config = dict(
    n_layer=13,
    d_model=768,
    n_head=9,
    n_kv_head=9,
    head_dim=64,
    d_mlp=3072,
    vocab_size=15351,
    activation='tanh_gelu',
    norm='layernorm',
    norm_place='pre',
    norm_eps=1e-05,
    positions='learned',
    qk_norm=False,
    attn_scale=0.125,
    bias='all',
    tie_embeddings=True,
    parallel_block=False,
    init='normal',
    init_std_qkv=0.023,
    init_std_o=0.023,
    init_std_up=0.023,
    init_std_down=0.023,
    optimizer='muon_variant',
    lr=0.00153,
    lr_mult_qkv=0.7,
    lr_mult_up=1.28,
    beta1=0.95,
    lr_head=0.00411,
    grad_clip=0.5,
    warmup_steps=200,
    schedule='wsd',
    decay_fraction=1.0,
    decay_shape='sqrt',
    final_lr_fraction=0.0,
    batch_tokens=131072,
    seq_len=512,
    doc_mask=True,
    z_loss=0.0001,
    train_tokens=769100000,
    steps=5868,
    dataset='wikipedia_en',
)
MLP neurons of a small language model. Each row is named by its layer, matrix (up: input weights; down: output weights) and neuron, and shows model dimensions 80-175. Each number is 128 + 24 x the weight over its row's rms, rounded and kept within 0 to 255.
After each neuron's rows, "fires in" lists the words (lower case) most often at its 100 highest values on Wikipedia text that the model never trained on. A number after a token or word is its count.

L2.up3063 [123 136 170 121 132 161 118 110 149 144 119 149 164 143 127 100 158 121 105 111 120 137 121 110 140 173 161 120 140 140 136 139 127 146  52 176 154  89 122 133 160 151 130  97 136 102 142 124 129 123  64 145 122 144  83 143 154 134 146  79 149 122  97 118 147 132 135 117 155 170 110 138 120 137 159 102 139 125 145 103 139 103 101 108 132 132 144 148 127 149 134 116 144 150 133 131]
L2.down3063 [135 165 139 159 132 137 123 138 124 128 129 157 127 158 133 143 120 103 127 131 133 101 133 127  98 164 148 135 148 138 115 113 146 168 147 131 161 122 113 101 121 107 148 111 120 145 138 128 140 144 154 108  93 112 102 138 135 113 126 175 134 129 115  80 155  89 145 137 115 107 173  85 114 162 125 169 172 118 110 154 125 148 146  90 118 118 107 149 143  93 135 129 114  75 167 143]
fires in: "united" 37, "county" 10, "enzyme" 5, "state" 5, "mex" 5

L2.up107 [134 111 179 134 117 125 102 128 154 150  96 124 148 143 128 147 163 126 160 179 136 143 128 122 105 139 136 126 107 148 158 130 172 118 114 112 146  86 131 103 190 131 136 137 135 193  96 111 156 161 105 145  77 139  95 155 130 129 161 121 128 123 107 111 100 143 127 120  64 157 125 147 125 146 160 125 158 138 162 117 125 124 180 131 127 115 119 103 154 138  98 181 136 146 162 129]
L2.down107 [108 130  97 153 134 146 160  81  79  90 132 108  86 141 147 125  92 157 112 137 157  73 142 126 131  88 137 117 103 160  72 145 151 131 114 124 145 149 192 127 153 142 146 133 106 111 128 135  98 101 132 120 125 128 120 122 172 162  98 108 110 147 116 147 110 107 129 191 141 164 129 125 114 144 219 158 108 144 120 131 139 117 131 142 137 132 136 139 123 105 111 156 111 100  93 104]
fires in: "december" 26, "january" 12, "2025" 7, "november" 7, "july" 4, "from" 4

L2.up2041 [109 110 108 164 152 114 150 122 163 112 138 124 127 102 106 133 112 172 132 126  98 128 135 147 143 103 135 154 127 119 164 168 123  89 149 187 143 106 136 113 110 103  82 130 121 140 130 138 166 119 109 169 138 149 100 139  74 142 118  89 129 131 131 158 120 178 138 127 145 131 110 108 137 138 104 124  79 104  90 148 149 141 151 109  99 159 117 148 150 132 124 149 161 108 140 109]
L2.down2041 [127 171  85 127 105 132 166 150 146 127 100 132 126 168 115 146 139 110 116 111 145 121  78 117 104 146 148  87 150 182 113 129 139 102 105 131 122 113 195 150 133 140 113  91  81  85 114 142 134 121 166 101 147 114 104 151 148  98 106 118 149 172 145  92 129 165 127 145 114 119 148 147  98 149 166  99 120 155 103 113 109 127  84 119 106 140 139 130 125 153 164 142 121 174 138 139]
fires in: "not" 23, "figulus" 16, "file" 4, "without" 4, "fort" 4

L2.up2405 [131 155 134 109  90 151  90 124 141 128 106  69 123 175 197 115 115 133 116 151 121 119 144 141  66 123 114 132 107 137 120 121 180 138 124 119 139 114 125 121  97 140 126 117 137  94 176 139 100 139  89 114 145 165 120 118 130  96 154 106  68 164 151  95 146 128 130 123 111  66 130 150 150 146 143 119 147 146  79 109 123 125  97 150 145 155 104 117 127 143 104 111 132 130  98 127]
L2.down2405 [169 131 133  61 106 140 130  75 136  98 119  96 113 144 141 142 116 124 135 106 152 111 123 163 136 119 110 139 115 123 164 132 150 151 120 146 133 126 163 136 138 125 150 130 107 111 185 111 103 163  66 115 130 189 168  99 133 116 153 115  88 114  93 142  80 110  97  97  89 115  91 150 126 103 112 100 114  98 118 111  89  92 129 147 114 100 122 152 175 115 140 144 165 140 139 108]
fires in: "only" 16, "both" 15, "one" 12, "either" 5, "no" 4

L2.up1013 [120  76 140  70 172 132 117  86 166 130 161 161 150  98 134 166 125 121  87 139 138 152 120 148 117 144 104 138  85 181 103 114 111 133 182 120 125 101 109 149 169 132 100 144 106  93 154 123 140 118 157 123 135 140 136 100 131 121 142 114 133 151 146 139  94 133  97 120 141 124 141 121 118 171 118 131 132 126 112 136 128 103 130 171 115 125 149 160 157 162 146 127  79  77 135 116]
L2.down1013 [118 125 165  76 175 137  87 120 110 142 127 112  75  74 126 140 109 107 178 139 106 117 134 115  93 145 123 124 155 153 126  92 146 114 137 154 109 135 124 114 124 110 120 106 134 145  91 106 110 167 104 141 109 102 110 128 149 170 169 124 151 146  68 108 168 139 101 144 146 162 145 148 118 110 145 112 117 156  83 157 116 136 103 109 109 174 126 125 174 140 142 109 128 151 113 106]
fires in: "using" 16, "use" 16, "used" 12, "cast" 6

L2.up2012 [ 91 123 142  94 108 107 139 109 175 131 129 145  87 161 112 125 116 135  79 139 151  93 150 149 135 109 136  94  99 128 144 109  56 160 133 147 113 159 113 128 123 133 119 171 108 137 126 109  97 152 128 106 125 125 135 124 112 113 130 135 134 141 158 127  97  93  85 181 103 139 106 156 140 100 139 141 134 152 121 168 119 133 197 121 134 135 155 134 135 148 154 127 139 146  92 136]
L2.down2012 [129 128 140 173 129 140 172 143 138 112 141 111 166 103 169  86 138 178 105 130  93 147 154 109 170 112  91 117 162 149 146 107 149  96 118  94 108 105 112 121 125 115  93 102 139 141 125 110 106 136 152 155 116 122 172 143 114 162 105 125 111 155 111  95 126 164 159 138 122 109 176 117 121 144 127 105 122 100 120  98 149 129 112 119 111 134  62 155  75  98  98 154 103 130 104 128]
fires in: "of" 27, "this" 17, "there" 6, "newly" 5, "which" 5

L2.up767 [150 101 151 148 170 126 130 110 127 133 144 104  97 115  93 131 145 120 110 142 158 129 110 124 128  94 107 110 102  99 120 164 132  98 204 162 156 114 100 133 163 111 102  89 109 124 147 127 131 172 136  84 159 136 145 156 125 142 148 148  82 100  87 121 132  94 139  90 124 125 162 121 166 134 101 141 157 164 180 108 129 104 135 142 129 116 150 152 148 125 116 118 124 122 114 112]
L2.down767 [145 157  79 112 120 100 125 116 109 112  80 156 190 144  94 174 122 164 136 132  93 178 119 133 101 133 202 112 198 123 121 135 135 125  87  72 149 114 154 131 110 106 150 139 180 108 146 132 119 143 119 138 125 149  98  74 122 122 133 139 123 153 121 118 104 109 167 121 180 135 127 107 146 116 161 100 148 131  95 125 168 114 141 128 134 126 128  96 119 109 114 147 126 123 159 198]
fires in: "also" 39, "he" 17, "it" 12, "later" 10, "more" 5

L2.up2593 [106 135 121 147 151 125 155 120 153 106 151 118  69 122 141 139 152 115 121 153 116 151 115 166 152 140 139 127 129 124 133  95  98 134 154 116 142 100 129 152 124 102 106 137 155 109  98 154 110  97 139 184 149 105 158 164 121 137  85 133 155 130 135 139 104 116 115 146 112 125 138 147 142 174 144 162 145 168 116 141  79 141 126 135 145 100  97 105 135 135 145 118 176 158 105 153]
L2.down2593 [184  90 135  92 154 126 145 149  98  95 104 140 111 166 164 122  87 104  95 107 140 161 142  77 110 117  91 103  95 147 169 169 173 133 109 178 158 104 144 123 134 121 135 107 143 177 159 126 120 145 116  90 108 111  96 137 153  96 141 146  95 121 106 135 129 112 146 128 111  96 124 129 141 103 125 169  92 139 172 115 133  95 144 132 113  86 137 117 112 155 152 123 140 192 105 132]
fires in: "not" 26, "both" 7, "only" 5, "nickname" 4, "also" 4, "name" 4

L2.up882 [142  94 108 166 123 164 164 141 132 132 162 101 169 108 109 123 122  98 152 168 104 139 102 164  87 120 124 128 176 131 135 108 145 144 106  97 127  85 115 158 155 111 154 135  77 110 130 111 141  80 148 144  95 136 166 127 137 135 103 110  93  99 117 100 150 200 160 155 131  87 118 160 142 119 153 129 156  97 134 162 112 173 138 141  76 119 138 120 134 129 107 123 181 121 117 144]
L2.down882 [168  91 144 117 130 134  98 108 142 150  97 110 133  93 142 105 113 100 133  97 156 102 110 103 157 113 147  88 120 125 105 118 126 170  99 140 159 141 114 128 143 133 120 119 139 130 149  73 118 140 109 165 122 115 140 138 149 147 143 130 128 135 153  95 105 133 149 117 110 157 133 124 140 133 103 124 144 107  93 115 109 146 134 128 104 157 182  94 111 138 130 118 151 123 149  88]
fires in: "march" 16, "million" 9, "january" 9, "july" 8, "may" 7, "august" 5